config = dict(
    positions='rope',
    init='normal',
    init_std_down=0.0,
    lr_mult_qkv=0.5,
    beta1=0.95,
    warmup_steps=87,
    doc_mask=True,
    train_tokens=600400000,
)
MLP neurons of a small language model. Each row is named by its layer, matrix (up: input weights) and neuron, and shows model dimensions 128-223. Each number is 50 + 10 x the weight over its row's rms, rounded and kept within 0 to 99.
A block is one neuron, or neurons of one layer that tend to fire together. After each block is what it responds to, as a language model described it from the Wikipedia text at the highest values.

L5.up13:49 47 42 57 49 47 42 58 44 38 60 54 48 52 33 42 23 57 41 45 55 46 56 40 45 73 48 44 56 49 64 35 59 53 55 52 52 69 47 66 51 28 43 40 48 44 66 54 36 32 38 46 55 61 50 38 53 47 48 48 41 43 63 58 51 52 43 44 36 73 57 59 57 48 32 50 48 51 55 34 34 54 43 50 50 54 50 36 39 49 41 56 49 52 41 43
L5.up487:55 39 53 41 50 50 20 59 61 56 51 49 56 61 55 39 48 37 50 51 40 30 58 52 48 41 58 59 63 50 51 37 58 50 71 55 40 56 59 54 43 55 46 40 57 45 41 47 25 55 53 46 61 57 45 43 32 42 43 48 68 56 60 42 43 44 74 49 53 42 43 40 58 41 45 47 55 27 46 41 45 59 48 41 46 38 61 45 60 42 44 52 47 66 54 54
L5.up544:65 52 53 44 53 65 39 54 70 43 49 43 42 49 51 76 46 47 39 64 39 51 46 52 56 72 69 52 56 39 69 44 42 49 31 35 54 63 56 51 53 49 41 54 54 59 43 35 44 54 58 45 66 47 43 62 44 35 45 48 59 46 49 52 47 55 40 40 38 62 53 82 33 45 46 54 58 48 49 54 46 53 43 34 33 44 43 37 52 37 62 67 57 50 61 55
L5.up572:53 37 60 62 44 52 59 57 43 52 39 55 64 65 52 46 51 41 49 59 40 45 49 52 47 49 46 60 61 56 55 59 65 58 44 55 41 49 60 61 71 54 53 60 35 62 40 61 50 60 24 49 46 44 63 58 44 52 35 45 44 34 53 43 48 43 53 54 42 59 57 37 54 41 61 53 45 55 39 60 41 35 59 51 71 49 42 75 29 51 55 46 34 44 50 30
L5.up621:49 48 40 35 54 52 44 46 60 49 60 64 51 41 39 32 51 58 56 53 47 47 62 46 34 58 47 47 56 41 64 47 53 63 44 57 59 53 50 56 30 61 55 48 54 43 46 48 61 36 53 37 43 53 57 52 55 63 48 32 52 49 42 38 49 54 50 47 59 66 65 27 57 43 78 23 55 37 41 54 53 53 55 55 46 54 50 49 49 51 54 45 32 53 55 49
L5.up819:43 39 59 49 52 38 55 44 41 43 55 52 59 65 37 46 50 61 53 56 53 40 44 60 41 63 53 42 52 57 49 56 49 56 58 59 48 45 48 62 49 44 57 59 65 39 45 51 49 60 51 41 41 52 47 42 47 38 56 45 61 39 63 53 54 57 50 53 41 50 51 47 45 58 57 42 42 52 50 55 46 62 53 34 39 64 45 48 79 47 39 49 34 45 53 55
L5.up927:56 47 57 49 50 56 37 49 63 50 56 64 54 52 40 52 52 35 52 48 50 62 61 49 71 58 42 50 47 67 53 48 42 65 50 32 66 38 61 57 40 40 49 42 71 43 39 55 40 57 25 56 64 60 37 31 42 40 51 43 58 59 54 46 55 42 52 45 40 64 71 58 43 34 47 56 44 37 32 60 48 45 65 55 49 65 48 34 61 36 56 52 50 64 72 66
L5.up1460:49 46 61 45 46 48 36 64 54 54 57 62 36 49 29 49 48 51 42 53 41 35 51 40 42 62 59 51 46 51 33 40 58 42 54 57 51 39 55 50 60 49 71 80 63 55 51 62 61 47 37 62 49 57 50 41 56 49 58 48 50 48 53 54 45 56 56 45 48 51 45 45 62 47 47 23 39 48 53 51 53 49 37 60 66 45 58 53 54 53 52 36 39 40 42 56
Word-internal pieces, mostly "ir" after a first letter (Birmingham, Spirit, Miracle, Whirl, chirality), plus capitalised "An" (Annagh, Anouska, An) and "av" fragments.

L11.up210:55 55 26 43 50 57 49 52 60 33 66 49 41 64 55 60 41 56 53 44 44 56 55 49 51 13 61 58 40 49 46 43 46 40 58 52 47 41 78 58 62 45 61 67 38 49 51 59 34 71 46 39 38 39 45 64 64 48 35 39 68 44 40 44 49 56 70 55 59 38 67 53 41 50 58 45 43 49 49 50 48 60 48 50 48 31 42 51 42 28 47 52 77 49 55 51
L11.up738:36 42 65 64 47 34 52 61 59 71 41 54 45 56 56 57 34 40 71 47 53 47 46 56 47 49 43 64 43 49 63 70 60 34 46 56 47 47 52 49 45 56 47 43 63 53 41 57 55 61 66 50 47 58 50 49 49 56 35 48 48 59 60 54 50 31 71 59 41 34 33 41 44 44 58 46 40 62 64 37 52 46 79 49 41 53 40 39 33 51 77 55 64 44 39 42
L11.up778:47 49 48 41 53 32 56 40 43 54 53 54 45 64 71 42 53 50 61 47 47 62 48 41 50 40 49 63 56 53 57 52 49 45 48 61 35 41 49 54 34 39 49 65 69 38 55 62 29 49 47 48 41 38 49 28 44 50 52 67 51 65 46 48 41 23 51 39 39 60 65 37 36 27 43 67 58 47 58 49 34 62 65 48 40 31 59 62 48 45 52 48 59 74 50 29
L11.up866:46 39 48 51 56 47 55 47 55 55 62 39 34 42 61 51 54 38 51 30 47 56 72 45 54 30 65 47 40 41 62 44 20 66 24 47 56 51 47 42 46 61 66 43 50 41 38 61 67 52 43 42 54 34 61 67 46 52 36 44 74 48 57 40 51 44 37 50 59 51 55 45 46 43 47 61 42 52 62 53 58 39 55 59 39 22 43 35 70 42 57 52 60 60 49 40
L11.up932:35 66 47 43 49 49 48 56 60 43 53 49 30 52 68 45 71 52 61 49 44 49 46 52 56 42 34 51 23 71 43 35 41 42 42 63 41 45 56 28 36 61 47 41 55 53 58 40 28 53 44 58 28 65 47 58 47 59 63 60 64 55 45 38 55 39 42 57 44 41 39 34 50 30 45 50 46 43 61 48 60 53 54 43 53 58 52 60 50 37 56 49 51 49 48 45
L11.up1075:31 35 45 46 50 31 40 64 69 43 51 82 58 41 70 48 38 46 56 32 41 52 61 46 35 43 62 49 53 43 45 55 52 68 63 37 57 56 51 40 48 57 52 47 44 63 49 45 48 54 43 44 63 50 60 53 42 56 47 28 73 71 42 61 37 52 59 47 60 39 62 55 58 55 59 47 41 57 57 34 51 63 52 60 58 45 64 50 54 43 54 35 66 39 44 47
L11.up1187:46 53 49 47 59 39 60 50 40 67 40 58 46 61 50 59 32 49 58 56 48 42 44 37 48 35 51 49 39 51 62 53 57 54 42 51 41 34 50 54 46 56 52 48 57 40 53 46 44 40 55 39 48 39 70 53 44 53 51 51 72 52 34 45 40 37 46 50 53 36 57 59 60 45 42 47 39 59 52 45 63 30 67 59 30 37 50 34 69 52 46 57 24 48 43 36
L11.up1436:42 40 46 41 53 46 72 46 49 53 49 55 54 42 68 62 44 39 64 65 42 50 63 44 32 58 67 48 48 52 46 57 38 48 55 34 59 59 42 51 45 68 49 58 55 49 46 36 49 54 64 42 45 41 54 53 49 63 51 59 58 38 31 52 41 43 48 55 34 62 46 55 51 42 55 37 64 55 41 54 35 49 51 53 54 65 46 40 63 47 52 38 36 58 47 30
The first digit (usually 2 or 1) of a four-digit year in running text, after "In", a date, or "(", e.g. 2025, 1998, (2011).

L4.up679:57 42 52 56 22 61 50 53 75 40 57 54 47 62 50 49 23 50 54 49 56 31 62 32 57 49 51 39 35 54 33 55 37 56 56 54 35 38 50 45 68 35 53 49 44 58 41 40 51 27 44 45 46 46 45 62 48 45 48 52 44 53 50 55 44 60 47 52 54 30 52 34 55 51 39 54 41 53 58 55 45 51 55 68 60 49 50 54 39 49 35 69 51 46 65 60
Fragments like "an", "The", "An", "ex" that could be an article or word start but continue a longer word, e.g. A-n-y, An-ton, The-atre.

L5.up47:52 47 54 54 43 46 46 49 35 65 56 45 62 36 48 34 59 22 33 38 50 31 70 46 62 49 43 52 56 52 48 46 51 49 45 73 42 42 32 62 44 61 73 39 69 65 55 51 32 55 55 54 69 50 50 33 60 61 51 55 38 57 54 51 36 45 55 63 60 51 46 58 53 45 34 71 21 50 53 42 54 39 52 45 48 29 60 58 45 53 30 35 48 52 61 31
L5.up162:58 55 41 30 44 27 43 52 42 57 42 35 37 46 50 41 58 44 49 53 48 40 56 57 46 36 44 39 47 42 60 59 58 53 49 46 47 34 39 55 43 44 55 50 55 35 52 48 46 67 59 30 66 61 33 45 46 38 51 41 59 61 54 59 50 51 44 35 60 53 44 61 75 53 34 52 33 46 37 47 47 61 34 42 42 50 36 57 55 52 46 55 47 53 49 49
L5.up244:47 64 37 46 30 37 54 71 44 61 44 57 53 48 49 39 57 35 45 39 56 30 50 72 60 43 45 44 59 63 46 50 48 60 51 36 44 54 37 49 55 53 63 33 51 48 56 61 43 54 32 40 47 51 43 60 58 50 38 50 56 45 46 54 68 38 73 48 54 37 48 66 53 52 54 59 45 43 36 33 49 42 71 60 47 42 60 29 55 53 43 46 49 53 57 60
L5.up754:69 76 61 43 54 54 53 64 53 40 58 45 44 42 48 47 36 63 49 54 49 32 54 58 60 55 58 38 42 61 32 48 48 31 30 59 44 54 50 40 56 49 57 37 63 42 70 60 55 49 50 27 60 42 70 52 32 70 43 65 52 54 49 55 50 51 48 36 41 58 42 48 30 50 53 52 44 41 36 53 40 45 35 44 60 41 36 60 49 43 61 44 49 45 62 57
L5.up964:55 51 51 46 41 58 43 44 49 50 34 63 53 66 45 68 47 58 41 44 55 59 74 50 54 37 35 65 39 40 53 38 53 47 45 47 62 60 44 54 52 45 59 59 43 53 52 63 37 45 63 52 40 63 40 41 51 44 60 56 42 31 48 48 53 38 38 53 47 35 52 49 68 39 60 67 49 52 41 55 57 48 58 57 51 48 66 33 38 41 37 57 44 31 61 27
L5.up1188:37 61 44 49 48 48 62 48 39 46 43 39 53 42 38 36 51 50 46 39 48 34 46 60 50 44 51 61 52 61 31 21 54 63 52 53 43 52 41 42 59 53 48 41 59 55 45 58 52 49 38 60 60 61 59 52 34 52 68 50 53 45 56 45 56 26 54 34 66 58 38 53 76 39 53 59 48 55 33 67 49 53 22 48 47 39 53 64 61 69 51 48 26 60 60 46
L5.up1270:36 59 48 52 47 56 58 71 63 67 47 57 53 46 66 66 60 38 44 46 42 39 48 42 68 50 54 53 47 29 50 58 32 41 54 52 44 39 27 56 53 71 39 51 46 33 43 58 46 43 35 42 40 54 49 55 40 51 52 40 53 45 50 39 51 30 25 60 32 62 36 49 49 39 59 59 47 61 35 55 57 55 57 38 33 46 40 54 51 36 47 52 26 45 63 46
L5.up1292:51 55 42 42 55 67 62 50 44 61 44 54 48 64 50 47 47 47 66 47 42 65 39 30 62 46 50 57 45 44 42 53 45 44 69 69 38 42 48 53 47 60 61 35 69 60 68 56 46 52 48 56 49 54 43 46 50 49 56 53 53 40 62 50 47 47 41 41 40 42 45 53 55 52 61 40 32 62 69 49 60 38 51 31 47 53 35 59 73 53 37 50 36 44 65 51
The pronoun it/It at sentence starts or after semicolons, It beginning Italy or Ito, opening quotes before nicknames, and split pieces like Par(is), immediat-ely, strong-ly.

L5.up6:52 34 37 40 31 51 74 53 41 52 44 49 34 57 49 61 51 60 45 53 64 50 64 51 38 49 43 45 44 58 50 30 56 45 59 27 42 55 62 51 42 49 65 50 64 56 48 54 54 53 55 41 45 55 67 43 50 53 59 45 60 71 33 58 45 56 68 35 37 58 47 53 34 59 47 56 47 33 51 55 46 54 45 33 54 59 49 54 56 48 50 38 48 40 46 61
L5.up129:48 57 45 47 40 37 75 67 54 66 45 50 56 66 63 39 63 55 49 48 34 54 42 31 68 63 42 63 60 45 47 35 35 54 53 36 48 42 46 26 42 20 43 77 43 57 48 44 36 50 58 58 42 49 58 44 50 46 46 36 51 58 21 53 62 50 52 64 46 57 42 46 49 54 45 45 50 58 39 30 42 35 52 60 53 48 27 57 58 44 41 43 42 58 57 54
L5.up353:41 50 55 48 49 46 59 49 55 65 53 50 42 40 47 34 34 58 49 46 42 53 39 59 38 52 52 51 43 52 56 46 66 48 40 61 44 33 51 47 47 39 59 61 66 63 55 54 42 65 50 46 47 45 53 54 38 60 38 60 40 62 63 46 58 71 32 72 61 54 36 57 36 57 49 50 62 72 29 50 42 37 40 44 53 47 37 56 47 66 61 51 42 60 61 55
L5.up379:42 62 37 51 40 40 65 70 62 50 54 56 41 51 58 38 50 47 63 49 54 58 39 57 61 34 65 59 48 26 63 50 42 55 46 49 44 49 48 47 44 36 43 49 38 47 57 31 59 52 39 42 55 37 58 45 39 44 46 45 62 52 42 40 50 69 49 49 50 50 62 51 54 51 41 58 58 59 56 41 49 44 62 58 60 35 44 66 55 62 29 66 48 51 45 31
L5.up462:54 42 42 41 48 52 65 58 57 38 42 56 27 62 33 53 35 49 68 49 58 58 54 51 47 44 56 46 62 45 31 54 44 52 59 35 48 44 49 48 47 65 47 57 46 45 53 51 51 29 54 49 66 53 47 51 48 31 48 64 57 29 35 61 42 70 33 52 47 33 54 41 56 30 58 52 49 50 48 48 51 57 34 53 39 39 41 52 41 57 54 37 42 52 39 47
L5.up732:52 46 45 46 51 40 41 50 53 41 49 50 38 55 56 50 46 50 54 53 53 36 54 31 57 43 55 39 41 29 29 30 54 59 34 56 45 35 52 60 48 57 50 59 72 45 52 65 33 37 50 57 56 59 57 38 45 49 32 49 53 48 44 63 58 68 61 64 56 51 45 60 41 49 38 40 48 51 63 40 40 45 44 64 54 52 45 66 36 62 34 63 57 58 48 44
L5.up768:43 38 63 34 42 46 67 38 67 54 44 30 43 60 65 48 55 49 44 45 60 43 48 61 54 24 60 72 55 35 44 53 43 56 48 50 61 40 42 51 67 43 45 45 52 57 60 53 52 69 38 50 60 46 54 56 49 43 44 66 70 46 52 64 60 63 65 55 56 55 40 43 52 38 48 47 61 41 45 53 52 47 53 39 66 47 51 74 50 56 60 62 47 60 55 41
L5.up1523:31 64 49 24 44 47 53 64 43 37 50 64 42 63 35 38 43 36 55 59 50 39 52 44 56 52 52 51 54 56 45 43 49 58 33 57 41 56 59 49 57 39 55 41 67 49 49 49 50 42 37 29 67 42 53 43 46 59 50 38 84 62 56 39 59 49 46 53 41 59 56 51 42 60 41 47 47 54 40 47 52 51 48 54 52 55 57 55 44 61 39 62 45 48 68 39
The digit 2 opening a number after a space, mostly 2000s years in dates (June 2004, 2014), also 22, 25, 20th.

L5.up173:52 58 43 52 48 48 42 60 49 59 66 61 51 57 44 35 52 48 57 41 39 58 47 39 48 66 64 52 58 37 57 58 50 53 31 58 38 34 41 31 50 46 61 57 71 56 56 31 38 57 57 38 52 65 62 52 41 49 34 64 24 42 54 56 31 45 43 40 44 40 54 50 66 63 46 41 42 45 59 45 54 49 41 50 40 47 39 48 44 37 42 44 37 54 29 53
L5.up199:75 53 29 46 62 44 54 51 48 63 42 43 54 50 54 52 57 65 36 42 51 49 53 41 39 55 55 76 54 39 45 60 42 47 67 70 61 42 51 60 54 52 51 57 40 67 45 43 58 47 57 48 56 51 47 44 56 50 47 42 45 55 61 41 33 48 62 40 51 43 52 45 36 47 62 51 41 40 63 54 53 44 53 51 51 42 59 58 40 45 41 55 38 35 53 50
L5.up240:65 40 50 62 67 54 62 64 31 33 60 63 61 40 72 41 42 45 50 49 38 50 54 62 47 33 55 64 58 50 52 46 43 45 47 55 38 41 44 46 47 44 59 54 56 53 38 38 51 54 49 38 48 47 40 25 58 50 64 47 42 38 51 44 28 47 40 58 46 47 43 45 50 50 45 40 35 36 67 55 43 39 49 33 57 54 50 48 63 44 40 52 42 60 29 45
L5.up325:38 57 36 41 36 53 42 64 51 44 61 50 38 46 57 56 41 70 56 36 45 34 67 64 53 44 51 51 39 54 46 35 44 47 45 48 47 39 54 50 53 49 55 39 48 53 39 45 56 46 38 29 59 52 55 56 36 66 50 43 47 55 56 49 51 37 53 52 44 57 42 55 49 38 52 41 55 44 62 61 62 52 29 24 60 51 49 45 43 58 43 53 56 60 51 51
L5.up537:51 60 48 36 49 43 55 66 57 39 56 56 40 61 51 59 56 68 47 63 44 42 72 49 60 50 55 56 61 47 58 71 31 40 61 57 61 43 38 65 47 44 51 38 46 55 45 53 44 47 67 42 45 57 60 60 43 57 38 60 64 64 54 43 41 50 64 69 56 53 37 33 27 54 52 44 41 63 46 55 26 33 50 52 52 52 44 61 51 55 30 67 31 47 45 47
L5.up782:66 56 58 37 40 40 59 39 39 49 55 45 33 56 42 58 54 46 51 66 35 46 53 47 47 39 52 60 51 44 54 52 46 43 57 42 39 61 48 62 50 31 59 45 44 37 38 58 31 62 56 30 34 37 48 48 66 62 46 60 50 45 71 53 38 45 52 51 32 42 27 60 47 51 40 40 31 51 53 63 61 41 33 50 55 47 51 51 61 53 35 43 33 63 67 51
L5.up1099:40 45 50 35 48 57 49 56 47 49 49 63 46 56 44 55 57 55 46 58 26 41 52 49 58 50 68 41 61 57 45 58 58 71 56 49 62 58 45 74 47 47 53 40 47 58 48 42 45 42 55 50 48 66 59 40 60 51 59 69 49 39 46 46 32 57 65 43 36 60 47 60 45 40 35 35 38 35 45 53 53 54 52 66 58 60 44 61 54 36 38 59 51 66 49 44
L5.up1138:41 55 33 73 44 43 40 41 36 52 61 54 59 37 45 69 50 62 54 48 42 52 36 46 53 47 49 44 48 54 49 63 46 40 42 66 29 41 38 48 40 22 51 46 65 55 44 53 38 70 45 50 38 61 54 40 44 66 51 54 50 57 49 74 50 41 58 68 44 50 39 41 48 39 44 35 40 45 52 43 42 47 48 55 38 49 48 54 47 59 57 40 45 45 39 48
Formulaic statistic text, mainly "had" after a percentage in census household sentences, "%" after numbers, and "=" after infobox lines; weaker on predictable word pieces like "of" in "often" or "res" in "resumption".

L4.up340:53 56 65 51 43 48 30 41 78 22 37 61 48 51 43 49 35 56 51 51 39 42 45 36 55 52 50 49 35 61 52 41 46 60 56 32 41 47 51 45 48 53 44 51 56 29 37 52 42 55 57 51 72 38 45 53 41 43 61 44 49 34 56 47 51 33 55 57 66 40 56 43 36 43 61 38 54 38 43 63 57 38 77 60 55 35 52 56 48 57 59 55 51 40 21 33
Subject words opening a clause after a comma or period, such as he, she, they, existential there, plus stray pieces like he(avy), She(ikh), conf(us)ed.

L11.up321:58 40 50 58 47 47 57 63 44 42 51 60 40 42 54 26 55 41 63 51 48 33 46 42 48 58 70 64 61 59 54 49 39 54 42 53 52 46 43 54 34 46 69 43 40 43 28 59 51 44 51 42 66 61 55 43 49 48 52 46 50 53 36 43 56 44 39 43 58 38 47 31 59 64 56 44 49 51 41 44 47 59 56 48 50 45 39 49 51 48 39 62 46 30 43 68
L11.up396:60 62 62 47 45 48 38 49 33 47 65 44 51 45 49 42 59 32 57 56 43 38 38 30 39 43 65 33 52 58 61 52 51 57 43 51 42 67 69 59 49 51 53 58 49 37 50 51 42 45 56 53 46 60 20 41 39 44 63 46 51 43 59 59 57 65 47 41 39 60 54 58 30 61 54 49 54 43 33 36 58 35 55 58 44 69 54 52 68 24 53 67 55 56 41 55
L11.up684:68 39 57 47 39 57 45 58 48 55 53 55 48 60 54 31 37 38 58 61 28 54 45 39 44 69 70 72 64 62 58 69 59 47 48 57 65 46 51 45 55 50 67 53 42 49 35 40 64 47 53 32 53 57 45 55 42 51 54 70 38 66 46 37 60 47 50 68 48 50 51 45 63 51 51 64 59 38 59 34 61 55 72 53 59 50 42 59 37 55 52 49 55 53 43 43
L11.up697:66 42 59 55 55 61 51 67 48 53 48 58 51 38 49 61 59 33 61 49 58 44 40 59 69 61 53 53 61 70 53 61 55 58 50 58 40 34 40 55 54 51 35 39 47 50 35 36 58 39 67 37 56 75 59 52 44 53 37 59 54 47 43 48 66 46 38 49 62 45 61 48 50 49 65 60 53 45 39 61 27 44 53 54 54 48 61 47 55 51 40 25 79 36 54 67
L11.up873:49 08 57 47 32 55 52 54 50 55 54 69 48 53 48 49 39 43 41 58 28 33 64 60 49 67 66 40 56 58 56 78 42 56 48 48 41 43 53 47 38 41 66 58 52 54 59 43 53 53 63 52 50 61 61 53 34 49 46 46 64 37 67 51 49 72 60 66 31 46 40 56 68 61 33 61 46 62 65 54 58 49 59 45 49 55 29 52 55 56 48 59 45 53 37 59
L11.up972:74 42 48 53 43 56 60 42 39 49 53 52 45 49 43 26 35 54 44 45 43 62 51 35 58 57 50 38 48 52 44 57 38 45 44 69 45 67 64 47 57 41 60 37 45 44 62 63 58 33 40 47 61 53 43 72 64 45 42 48 53 44 51 66 29 34 47 60 55 42 53 36 65 59 46 47 54 38 47 46 41 52 57 44 42 49 43 45 66 48 24 39 52 30 41 49
L11.up1500:48 36 60 52 56 43 33 56 44 67 64 46 50 47 22 40 37 37 56 38 28 50 37 51 35 42 49 48 46 37 42 33 53 43 45 49 37 67 46 50 55 48 57 31 56 42 42 41 43 59 59 58 43 43 50 48 50 45 61 36 45 51 63 26 57 46 39 35 47 38 34 40 50 73 54 51 52 48 48 37 31 58 51 63 54 54 44 48 52 48 46 46 45 48 40 50
L11.up1524:68 63 55 49 53 58 68 48 64 43 61 49 37 40 49 46 59 42 58 60 45 51 59 64 30 40 53 43 52 53 63 66 55 47 56 46 57 37 51 46 65 45 42 59 46 56 43 36 52 28 63 56 49 70 45 41 60 49 49 44 55 38 52 53 45 62 48 60 58 42 22 40 65 55 36 54 54 33 67 38 27 50 70 58 65 48 41 56 55 39 53 66 37 43 43 65
Word-starting pieces and short words in stock Wikipedia phrasing, mainly census boilerplate: "The a|verage household", "had a population", "from two or more races", "|" opening climate-table rows, plus split words like ad|mired and resp|iratory.

L4.up1261:60 51 21 46 33 44 51 59 58 44 56 31 57 34 60 56 45 33 40 40 66 56 47 54 54 51 38 27 58 38 41 53 43 70 51 40 45 42 44 57 57 42 49 37 57 41 54 61 51 23 38 45 57 42 45 60 42 66 46 43 55 28 63 45 37 48 39 47 41 41 33 39 55 66 32 60 63 45 39 39 42 55 51 67 41 58 50 62 49 44 54 51 54 59 48 55
A single-letter A, a or S that starts a word, either the first piece of a proper noun (Azerbaijan, Agra, Smithsonian) or the article a.

L11.up78:60 50 65 65 43 47 43 60 66 57 51 62 44 45 71 50 37 49 57 40 51 32 64 54 41 42 35 52 38 57 44 60 45 51 53 48 64 51 50 49 51 58 63 45 75 49 59 55 38 31 55 44 43 64 39 47 59 41 66 54 28 40 59 54 56 58 36 42 48 59 56 50 46 41 45 43 46 46 46 53 59 44 64 51 60 54 36 70 43 59 66 48 66 34 49 62
L11.up217:59 55 58 49 41 40 38 56 55 46 57 56 62 32 56 66 54 40 51 57 45 27 48 50 45 30 41 39 49 55 41 60 58 43 47 39 52 64 63 45 59 46 66 30 66 60 43 56 55 59 63 61 45 58 59 82 52 70 51 37 52 43 48 42 51 48 61 47 47 36 48 64 42 60 45 48 46 55 59 39 63 46 44 50 55 32 54 33 54 49 50 38 56 56 39 35
L11.up356:66 47 63 38 54 66 47 60 64 38 44 42 61 46 57 36 51 51 48 30 61 67 42 53 67 50 40 49 65 35 45 60 61 47 52 38 42 43 54 54 52 43 53 30 53 50 45 68 40 38 56 53 58 47 49 59 59 50 49 53 67 42 39 43 43 51 73 64 50 56 52 40 57 47 41 34 46 47 51 35 41 48 51 24 44 57 66 42 44 51 60 49 46 51 57 52
L11.up443:48 34 42 36 50 44 39 54 54 37 59 45 43 52 46 45 63 42 50 46 60 38 56 44 61 41 42 49 34 51 50 47 40 57 31 56 63 52 43 49 50 20 47 39 56 50 51 66 45 56 25 44 50 64 56 48 47 56 65 52 56 55 51 58 49 62 45 38 53 31 47 53 56 51 50 53 52 56 35 48 64 33 62 56 48 52 47 46 45 50 58 45 51 46 53 66
L11.up1089:39 52 47 58 34 43 44 48 32 60 37 38 52 46 62 36 43 50 51 53 49 54 39 56 56 54 47 51 57 66 54 56 44 50 49 41 47 75 61 51 36 59 59 39 40 29 30 59 36 64 47 29 29 47 39 48 17 45 54 45 33 63 49 58 46 50 49 29 57 45 47 52 65 61 57 66 50 47 49 51 63 48 46 69 40 34 59 67 47 50 35 62 51 48 42 67
L11.up1190:67 55 44 53 52 51 36 72 49 29 52 53 56 61 50 44 64 49 58 50 58 41 78 43 36 34 34 58 49 45 46 52 68 56 61 41 54 48 41 34 70 51 68 47 53 62 63 50 52 36 52 47 51 55 56 55 42 31 55 49 34 45 51 43 55 49 69 51 59 58 52 29 24 60 43 26 46 46 45 66 55 41 51 45 56 58 44 50 68 47 44 54 62 47 56 47
L11.up1440:36 34 59 36 48 47 53 32 55 53 50 44 50 39 32 39 42 55 53 44 45 48 56 57 46 33 50 52 54 67 58 47 38 47 54 64 58 47 49 66 49 59 54 42 58 36 52 65 45 62 50 49 69 59 36 44 52 51 42 46 56 40 52 50 46 64 67 40 62 38 27 53 59 57 61 60 66 36 40 49 34 44 60 73 52 46 49 68 50 58 46 41 53 56 40 43
L11.up1448:59 57 45 52 53 68 56 38 57 51 47 46 61 51 52 48 50 53 41 49 53 41 49 42 46 48 52 53 79 53 40 56 39 52 58 39 43 47 48 30 25 57 45 47 62 51 50 69 50 47 32 41 38 71 33 62 50 39 43 48 36 42 25 41 46 56 47 40 57 54 43 44 51 63 28 49 44 37 50 32 50 52 45 56 44 25 60 55 53 63 55 57 60 42 60 45
Subject pronouns opening a clause (he, she, it, they, who), and lookalike name fragments such as She in Sheila, Sheikh, It in Italy.